Weights of a small transformer language model: 9 layers.
MLP neurons of a small language model. Each row is named by its layer, matrix (up: input weights) and neuron, and shows model dimensions 0-127. Each number is 128 + 24 x the weight over its row's rms, rounded and kept within 0 to 255. Numbers have three digits each.
A block is one neuron, or neurons of one layer that tend to fire together. Before each block is what it responds to, as a language model described it from the Wikipedia text at the highest values.

Description: Inside numbers and names
L5.up500:157108188068143122132086117148145111123105122131101132144104133139144188087111098074145126094137126183132140116145146153121121152106142084116078101129118155131155104165083134086146116117130081101111110146142116146167186177146101128124113108144146121143179134147136150108118140106102107152123057108169097151133109156152148141095077153138079132153115158113120141147132147116122118153128

Description: Final digits in numbers
L4.up74:109180095121103171142131171111110142172118126088140175114132132144139151154114149131069132157151119112127119089117142154138147133166096102099115135090160110137124138182119168085114090145103118134119128115146145153105137072120116135125116124106184150091137132170102142131101101100134089123121133139119161145115125106159095077185152169157106107130103091097143124140137128109114154132144
L4.up114:119123072135121125131131128136129145126060141120121145132105189149126115175155142111132139161145162117155108150130074141099109125161128075137131114114115117121158096148082133143108130148128107134090095126105116154110183097133128131142153070122133135141138117150107148140134068107048108123107118112114126169102132153170101150209118140119112124125129147123117104113129142124140147126110
L4.up128:045143178089117180121126134136128160111095172100137130114165150171110110120093112112111120142157107156110155163178113136110100154090128172145138139179134127138142090139119107128134122104159123172105131144135147152086154138103131111142123141147128120120136136167108136151149070078145133085117111122115126126113117097186120137155090172161105125127144126181116174144108087151116107114127
L4.up158:154112135102145138130105105171095145105105142115146120134122096158138066118096155153159110124150160154107164171118112164100151106143117113141120112163105124136174135136164135114142149116097118114128102147101128143133147158162166102142111165104168113175116129169088151108116080119083125117133129151149147173148147135120111125071114160145126142122118152129146125152124095120097109102138
L4.up290:102183160130158146118082133141126152107141116097126156191086130114118101165123126126117137133146113146153105128169164138109119125179122102137103134138103110143131132102136111127125142134158187140123133129134105214154145124111123121131153117136156155136120114207142113136136127100086149123100138122091105144127138110179112098105080134114118100111145086113120176186110125084144100088136
L4.up405:106147146100126139158083122104144096118050120160129140161124166128152139168121106149098134116136133128138111128099135174089125117168141117142126142126113118113129103128128094153119091075113150139162121177172122137136150081159128124138122106105121122116092131160088140121116118114063149124098149119117087137145104172147117104135129154149113125143142084164161126135134123127159153131113
L4.up477:121140111125153149134158126149099122086118159084108180174109148108126079135126088149079133185113113087118133149118126117092153117131119123108111117120083126139168098128122123135117130109130158136122141136143122149160145141152087138132128093128199142113132158170118138138139090138142170138126096143109077128137115124182093110155106141149116133149131086114123120143136170123157111077125
L4.up631:135162145111146115154111085108145165131110120118135151127141135136121087136103133135051122107139116120143176128143141164150136131120106124120115169136099131166158156166134143119136124112094140113118124167134081106117130148152158174113120118146160150124118115161126132103124142094148141144147134124133125158113129140142090092181165136138089114131108153159130137186114119115098091100112
L4.up665:167148132118147137155131160092146159085121101138170141169121126133163140109131134135114161147159125103182098140128156131148123143132119071143093166116110130100110131136131124092164155149175111132108144111178089178141135116151116161177141136139151136124135082172133132154129127100136113131119125110176099080150120112083080114167117154154078148123105074153186142143154099157120148122127
L4.up702:123141123133127130144176124111148139128110136125121127113107150108125105127151111139095117165152119166156161137158111176107100137174091118119126151113117149123166124155123156120109114094167138116145145115159083193143128100129132133159105167084147109144124106148132182113133053134129064117123117098170142134145111119151113161139135128150095079138145100128079103155107110147113150126148
L4.up765:128140114128110109152177112138155126122118143172111142164117114129132115149134113116098105148110127166169159121139126143155118113149111112139100145123127178154141141124133110121158076124144144109150114156141123172091148113173094072126118153115110154125113109187103096145156135126100089112142134179124073090127124117174101149116132122123107095127091084114098104122146108110128104088118
L4.up860:122134126118128156164118139106167123123077082101130168140086136135127129157143143112088088096136160118160106127163117145106162127157130076148083145118116151114142131092117121129117124150109099141101112127152147152136137138173081114135103144138154119126122131182124133147159053139084137123113093142147098130122122100151117119149108177166079110131146122128144126109164112130109128093137
L4.up884:106154202102135115164140116111119107104128103122138199164125153178142093128086128167100102130134118106105153168116159169138101130150167108150115155128132167122163081131103129168096137110084093138120113161167101178122129148169069118143111087104126122171109095147121126142156108116105159116134136103138093131136107137189107113128133103156128151146136091113115151137142156119122120144138
L4.up893:108157134123118136199158123093114117127145112162154193110096087183134128141120142140119184119158159138149133109168160145139160112141175122090184110100141159147093127142115133133142115142076139127111094103122123132147174137121129155159125113131130107138142061133136185129125106082127132107117146139113092125131127133152132084124113153131126123116169115091140139127161147066091139146107
L4.up936:137136071122159138167124140100128186133126125132146154124091159079134127144146170140083146121131129099128106181144158160098140132143126083145132132123136105134143145143106153121131119155129127100114123109123150136102199148124105142155138075123161159141128139162130125127135105104154146153143150097092103147139137130147118113143128145178091150129136113119163122136187107117145069090130
L4.up1018:107134106100092154142150156142152121156123124140173173149113142111118149133096144119151125139140106153112118138132103143110113142147140055120116108069110139120143124078147130102115050150126113143099092136144162157135152105110094144134093120127137129131152124163131146134132108066093191107112109129129123111118111149115133132098102152161103134135117118130156118139123088126125113133132

Description: Joining hyphens and dashes
L3.up169:096150134131122112130160152132116134133084137147125153137120150090154141163134081129113142137113146146166137147113145143106105119111148099147102120130106150115165102131133117133145111126148104141189101129113109130148137132178123082162149079119127159159142103105106125123098100146133100120112116110143107159132116121125143111102107079085152155125154102107152139125157156115110135116125
L3.up423:133142155132131113129124093115118143174086134162157141142135141114143137148122113101119115118118151128190161135130140118163126138117143103130133127107119147177193142128115145130107037139102086150180126146157093139114145134156110140158133044126130177158124100130150150123117152129151150132105129120168118136079101130163096153165150127117148156121103145099165130138154144171140126113153
L3.up546:109136134097075114135130119157131125151108147175130159126167151116125116127110141119119137135130117155160145138127156105111090158154131103125122135142123114116166101088102143127092138102065111154179137163128149148151168130121150128148114182141137146160132112115129166125158136111112139145129127111132138140126126168136174161128177128131112142128145111130141178126127155133124143125168
L3.up940:132131157122141103145126114134149152152063103116191119135133124106116080115141110121102140094112154132209139156136133146120156142157149084145156125127142133113121079112119141100138059126137114150166107120105123133126140112156121113128129143110126144155112082134122127111129097118079110150118124092152108114110136164121140134144168096082125140134139110151146159128119166144085152118149

Description: Separators in formatted numbers
L4.up17:132145135085127125159116128099115157148129121130159139122137099134131083162144067097082125099129152087154126132151134149164115149121157092121127132131135132147157103135091142102155105145126132148197127126101085123110147117167119113187121128156140117154130103116138117062096126126118119108133125111091136140118164143160074130160127099118117154152152111112120130125169096094135101066145
L4.up299:110111110092126117155109095105129155085116104125123176172145087142126096122093129132161100162171121132133143125150144117114108123122129099134109112106123125123131156108129146128151138088155170164116108129083130137119120165122155102163101123118132118096079126115122134150136090128126135147149107131135128140141147173147128110119145154154104153118065128076121119181124123130128138141091
L4.up360:121112172091124127174123120129127124096119120119076123155133105131132096138101133136130100137188141075106155135110162151115124131143161158112161134120134102131166083111110159146117101134130154141122110155100176110157129120137124121166107129130129120118150139115102140121157125127119140135128166125113120135136136121134144144085115116145168147117083115108130143137119124163130177104148
L4.up371:081145146090134138122153173104149152101142119123149142122197121139128125169132167108099129123192194127151137153139144127118157132144112149111160143154131135162136106137109135100127120115113165090113141105142133116148127157126132129132099127101139137132146133138137091097098134138116105127135104097112132156115186147139124144144090094129099119136104081169091155139114115104110113146101
L4.up379:114143139118153144142131116097119134143106133140152141145122098082117086147082124115135105122146167112166128117082136143151075157135128161109173116122123139135135118121117160089108138123134132105197134098111095140116133158163085104164106115150140151172148084117120143077127128119116068133184138163111106093148168160111109140142138118100118143108123132096117148151130157080102122117126
L4.up390:104122173107149136187161108145117113118122110138138199154124177111160164143077129153140101104151146170122171085104126114105151142109120095127098142123116122123130109138108117102138128088132060112105116152182100097135154157106100086149090101081168090118123082111135135114118148113064119125116148123148119153132136139134186137117132181137090123176124143118117137155115096093081114126135
L4.up461:055186123089159126140097150144096104165137166146170156129157142150080115104113151122146136113139127128171108166126131150109139088129085105116106146138077144117119134133153153153137096132162138129133127116096148108123137141160110126142089127101160129166133113136151116134149134130129141111143115097114115182147135140119142135145107127133150114104165110149105110133119097159110144112116
L4.up483:116138116144113171147108146118141144132131119099159198152134104118152107086089145086141146106141136139111146136132122112140096140138158125078105132111126113126119074131115138136185113090116134143147120102137159117122130131121151103190100118149136115138132102173105139131111114096114113116157129175113109115143159103123126132121125145133104139089098105103118155160126132080133126137108
L4.up502:151142111132118122164132141136149158139159146158124158193154137095087113111086140114142161140134131160114126142103104154100093124144156117131142138160073142113089088155107153109121146144136114148170153149122135142053125124128079132126128095141168104132131135122125139130124149144121118134143145139104128162146099117154154142103144143131124158101157130127164179162157151127133094131138
L4.up536:150120136079115113140103133126128090129160092146098145147142177179103180120084129103129146094135091121132162170097093142176125099122109129123099135164126113172127148139098074133164114126094100167143136133163119093105140113121114101139169121106134111119132119095141127078110135117103097115128151125138091128130167135146156119115139100157139140112118150112090148124157083147182117123104
L4.up627:128135145123069162132136105105097115130077099138082128110165110155158130165094143115135115112163106120150167166152131125126140143132110099114123146125119097119098121117119079098104138115165113135119092099133147168125164105141134063124126119133136124133138125151129103122111099115067125101138105104144109176129136132190129111084109114123113161114135163126152145126104151148100088104124
L4.up805:131095161058112136173135134128123125100150105127139202143169092127107154115101133113131132102209113096133161102137058121117125073101111154111073128129144103130137121091161131111162130109085154149126151117175128093152165134129096118177122118142142137157144157128100112151145113103153129112105118068115127109123139123164119104105140142135144133150101136169109141149128115098107143088124
L4.up822:136164147121134118168088113116156153126098126127110188147123131150133152147137140124131136112142150115173172119120149124101146115136085101133113144130056154138144122129120121107107100112101154112114130124159128158133147105109084079146145102123152100118134037142106132113093143140105141132135108122136090151149150140160121138128130128121100158132116138105134141169097119124088119092122
L4.up837:115128164074104112134097112146136117137127136157127151135155122120116088132106146151085150135122183156177144164108112155098094153097137120135134139162162136143118098138102155125160112079127128153135161175126095123136144144112120114164100113109124126162127097099149133102125143094110139125126143121133071153117125159145170168131179112138151147129114119155115160136137176140123129118127
L4.up855:139141127058159127169134107122098095157118147168164197167136138136123163141082172110130114109147128113141159125123117139131158101126127136107124145172141109130105144109069132141139085136095126125109120169120136107124152137132117103122126129131140106134147117121146119100123121089088150111113116144121139112117182123132152093097136181122117141111150115143133177138120165131169148143143
L4.up903:114182129154123135156126152091104073158112111160125155153140117130120097149116075168120107114104141122158127165149128129132104117112130103135146106114143153157139121123114138138123127124109131181204120102142131177135150111167105114187115106133145153141135064107095103068134099140119113133116112119109151120131113158146126096119190129147136149095122126139157170160152141130132133089133

Description: Definite article "the"
L5.up916:087125177138139116160104183057151131136121105125144130130089155154126078125139143140123135168147128159162124135133109173141159086136104083128129129107101086144135135105131151111146153126105132136135136132142087151128110134157108125132094100097165142141174132217131151098124136112108084114128113168103138135168109106146120123119171097095110116151131100128117160137142187145127217094095

Description: Paragraph-break second newline
L5.up996:158152105110127134130156148107127094176078128111125159130142146153151117129118120105137150158153186117129152160117106133156133114157141116106130127154150146167124093106127101134133111140127108116138131118161139176144129084126112135128072137086156089153122138169135155141126132118079145158111129115107075088079115132139125136182163072099152088170114169110096091159108122119152148152168

Description: Inside multi-digit numbers
L3.up17:162123110115132116165162133135163172114096164128117150163102134155136112143109104167110142140151099139112126161128082126112154158163093141133152141133080115127146112089124128155132120070111094148149122162114125166054165144141131133129134114119175121141128136174116161130105122101073170139119135153145120132125099077181178165133161115129121113155097104122134125149136109132134118121097
L3.up442:148132126097132138153129111108165109110094134135117171139177131132121101083085148120078117130130120106116124137150106126155146147144099156121115160151075138111161107123118138121114058093054107117103153126168101146142131155153152131128112153089136112115145125186183176104093096096127133114126134165148123125138112147119102124132111154081079141173130137106113127154115131170125136132148
L3.up506:153132174079125120171111100133170097119114098134126129151154130142121113131107139165138081129124155142151155125126113118120133119117101142116104131109105167143168151160145126141099087076128128130187121173093130136070137127148127101116111097098156156098112120145140138134132131113077171167121115175149119101120124164158146111137154171125097131115099115143117093150166132152134142111152
L3.up998:091155120123116106195147148140163128160086132103142133138128097136150094149108126108099107085137115145110159125117118160113174150123141126150149145139065128143143142127158125117122113088132089132127140120128122139075135135156134095139146118113132103105123111146132193136110128093061084151102117119161127125104080138197135092156118144172156129124131125141119095123141149158090154142159

Description: Blank line before section
L3.up156:135106095077148127142148114115148121112146102083122159128178139078154127146098133092079160155139115137118202128125158147098120148133135142137138090137159144122127069144118101138132088128153148140139131130067153118150129116123143137131121091094143102108136156155124133165151124102109133156121140099082119110106119129206101122138117105123089146144141142125127133157147102129112105141100
L3.up480:106169143081139156120131134102131127132157122107094154115188092094168139117113166137115127115141150138166164119169148140113110122110124130118168109140132140138101120146158113142110109131168160153156174130119136131185137154133132151163141132132107114128160121117137166128149107127105130142119117149144144138107128137249125109145116104110100162137102154160146119146136129156118147151130
L3.up642:130136122122136124184129166129144129188146095119110125148114158148134135124111096130119119171146127135147123098080146137113125142134145138140113110180154106133146105100118133120150087104116136140160118136154125130127126136137095162127113131130161121133147102210137140119116114096134138147150115166089106116101119147147172096142115078111152188113122132094142098195131130124134141092139
L3.up807:106112164077126120132132107092136142146111092112112177141166156128120162147099143132114106150177107119147179141151125124115119157112124140098145132118122150148127103153129098150104075135148158167118160129136146128180126158126107088117115113138122093170137155199153167155142156127119165142123108103145074167094127118197152092161119159098096109146073152108123114173098103138106130144121

Description: Articles and "tra" pieces
L3.up215:141103141109121185141101167058091101150131150099139126141164150139133122154159137142082114145136146120141146127117117148140155098138132133086126156117105149161145124145123116109144119128108137142177110118145137171110123131099118050141132136130107135168148101171146126114134128132115144169144117107142156154124129110147141078164128112113118143158133151109190135126185163133149163110133
L3.up777:146132141105116146127118158124116147127100089148090133110112119110100136125111134107087170125151126158085140139124120131085086128186095109061116139158090112142126119156108152131120134133103136139137166113096141110118122124095092131121093144131156103150115123204126139097147145101096134171121109139114155169110147141122141099080117141126110098111114120128112136131117145133163173136142
L3.up856:151120122111103141180134130103114136130163128144129165159145097141125150182093165171130097118134113073124125165138166159122101121146142115116156114112111119125166106142105172087088113079087079137168122112151111125160136136140130094149099121123145153111132060139159121087099115131125110162104132102117113119157175119105127121094137148094106134135133135135130191130140116165121115137133
L3.up934:157129068092122137133105168149148116122129116120107120198115117143102125131135131132178118165146125097114110135127108149119099155165144113130122131093132112127156111141110176105148114100123104153147126117128117140126137119129124130143152127151126110120136104200116124105158129108105181153130127116110125111078121113127155140170152119127103141151129118109128139123177141125143145129154

Description: Decimal digits in tables
L5.up5:117140127142140171188166118140191135152122133073120165198098173141117123139124103114142115161160151119130114112134070122116105137158128095141169131142103113128157108155135135112105108114094123168117134168145121194134178117144135117150147109105151104137106123172105154128128111116088152135102116129131124118123123141159150154127135139158140101151125101087128141172123114115150112116138

Description: Determiners and "other"
L4.up20:146154151123141111153137177085154157152115157097144129156146142127137108186103130139100131138120156176123162153137097122130170132116149136121128134124122131142134102155113153098159149132095114140109135102116082126134128138123137130157089081131135113127167114161112131146097122116108064100104122117123172119125148139149131145125172099085123129163106119129170096159184137149145160124109
L4.up26:137108163103074134165127134090119149133080130149155135117169127128092120164141160157102113153150129121162191146132165110083135095120119106109151136119121155128172091117121134094086116113113057100132166144134119170156133157127099106125128104093147124151145092152128114140118123120120136106158096081151113130092152099157126090168117182119120147133158142126113147150147154159102134128103
L4.up37:146151157087114123108160159136145118113166086147127127133115086099084089088071123093115143151125121109164142086129136136158169131104171084088139147141108155136131106127106132110096138110088161135137122125141162135091132110171091140170120114115135152143155132132142113155152122098140161132151116165121116088127128111166100122089094134101102146085109119137127092135143134141094146136113
L4.up54:100102078105121105145124158108153147132136131092145137148153140095082115122079144102159146102167166095130133128092129136157115152195139150124167115162103146133118110138080153115131128123155131141117164121160130133132155105168097130142088141103148128148184125114106118118116102108148144158145116126141109114121154133168138086147117096118047137134113117138152139143139116129134107090091
L4.up89:151169164119145127155138157098145123108097103119148132164099131148133124154143143142093143119120137162128161124155122142156133096111163094092119149095098133160115141167146150090128136123117131121136109119109066155112144097138095130161088094150134116111138095165129135141107127139139061133090154112109160128101115163138135121120114075059112135144179143140146135135115127132130182144110
L4.up112:147156131132136139124164193132117133153143140125158131136097116117126061147165101164062144145131127119106128119138103129130142121141153121129144148128128133133151098112117148147127123139111104125165132132115113127108156132132106115145094105133122148083141132203080100154101122109165102138123114112117149160134136113150096114137142141080140153167158121131132158149130134128139127092150
L4.up169:162138172111121143114164135121150149085132077126146123163111121138136130134174145130110091196127154126116156104140144167145158130118178092113145142160135113171170111102126125144108139082139108149186106141158103166143134137135135111150072118145131139122133132174107140146099108136110094124105146122105108131117109104141110145151124100084115110143178116122142171117178177159130130132125
L4.up280:137125080113158140129120133119153121143113094125130119151190118148142128099143119101123176131132127135126137102123091159139102135110165126119129126144116131100105072152098144114113094138123126138099148102132153165123128185128154141135116139140137132123143116159146180099098128150133137106145130143107125128154137130105144156121109167129114157104130076137149133144144187077146106107131
L4.up378:171159101089123167162161175079166141133122098130131124110156114142085105127129163097076120127145098134132156171150118134098160116143136088092116154153109132136141120114113116081106109137073114141120149126121101097097135136120088144127106093099136098095118121190108155162136129083125125122103136094110132113114138150151141131133131123084124135159140125163142120132151136126128154158123
L4.up471:103146128130115117130169141139158144112137109127143115137093098089165114151140126124088128124123157089140136168150105149124143103111143137126124086126116139144110087113142119169105128127119143147167128116123108114155161132136109182157115148127144133165160110151165164074109134114100065136190134140145088135097128114125148123143136146153118148171123151145124163139128136130154152125155
L4.up489:119182190101131079140124158115130119099125125108161128141146152163092101156153139151105162100115137136126167127130135130132118133146142112120116131117151167171170128145095173112148132098117088153130089169102111132092141118095115148138096133099155125122151093175134095123096110113130073123100120123142153096104108174138137147122143110088130128090149144125115181143145167141102201158168
L4.up538:083096117087108114120139157112178135091085080156097138145143071159142114167117158130110129136100120124129171121151042159094100123112107093102107129140090134115165089126149158151152106071078130130121088144120144125095144163119112125113128143117120149135127136160120133100111127122096118178155123116166095147091140143148154123115163117120120180139150161155144117134110145154114137108152
L4.up740:187088097094127151154145133104159110126092104120099128135149159095133161145087121099148102146161092118123130120118122158130104134146131142128169180166121178106131116152134123111122103132145121122127154134119154142111122142158108099117098178102136126132098147152165155145092105090112146191154153150135089112116121130139173146166103107147085122134125140173120170102142150125142119151137
L4.up782:148132108111105125138123162070189166177122130108087130157126121102116137172087128084113109118173105151149105134126095140099111106132169170081142120110114107140115150164158122088090129117144136130130150115143081154143142125110140117127115112128161164131158119136099136132118114090135170148116086138107128102155166109151152100118129092124107107175105099178114109151128137131156183127132
L4.up812:139128101105082140163139124106169137150114110120103112161161123097120107138100131185100078114136118147174131123137144149107148110094158127103147156140107142129144120137104117095069117113091098124109159124122081125163126118126098128153092158096169164136135083131164147119142139099118099131109106102121140109118156125099156118135116074118137128136153118154125141120157142162122191146099
L4.up832:108178129115126145132156107122146121104132120125177125151116132131139102129166155086092126114126136122174122140162168140111151088124105097122140126134127113151137102153109152129109082151144069124170112105131114156074129134144139122165097127129122070157149096149144131100120095135117114146164141130138126132109150142134141116135139140102086140114185133140176169131160163136101118130125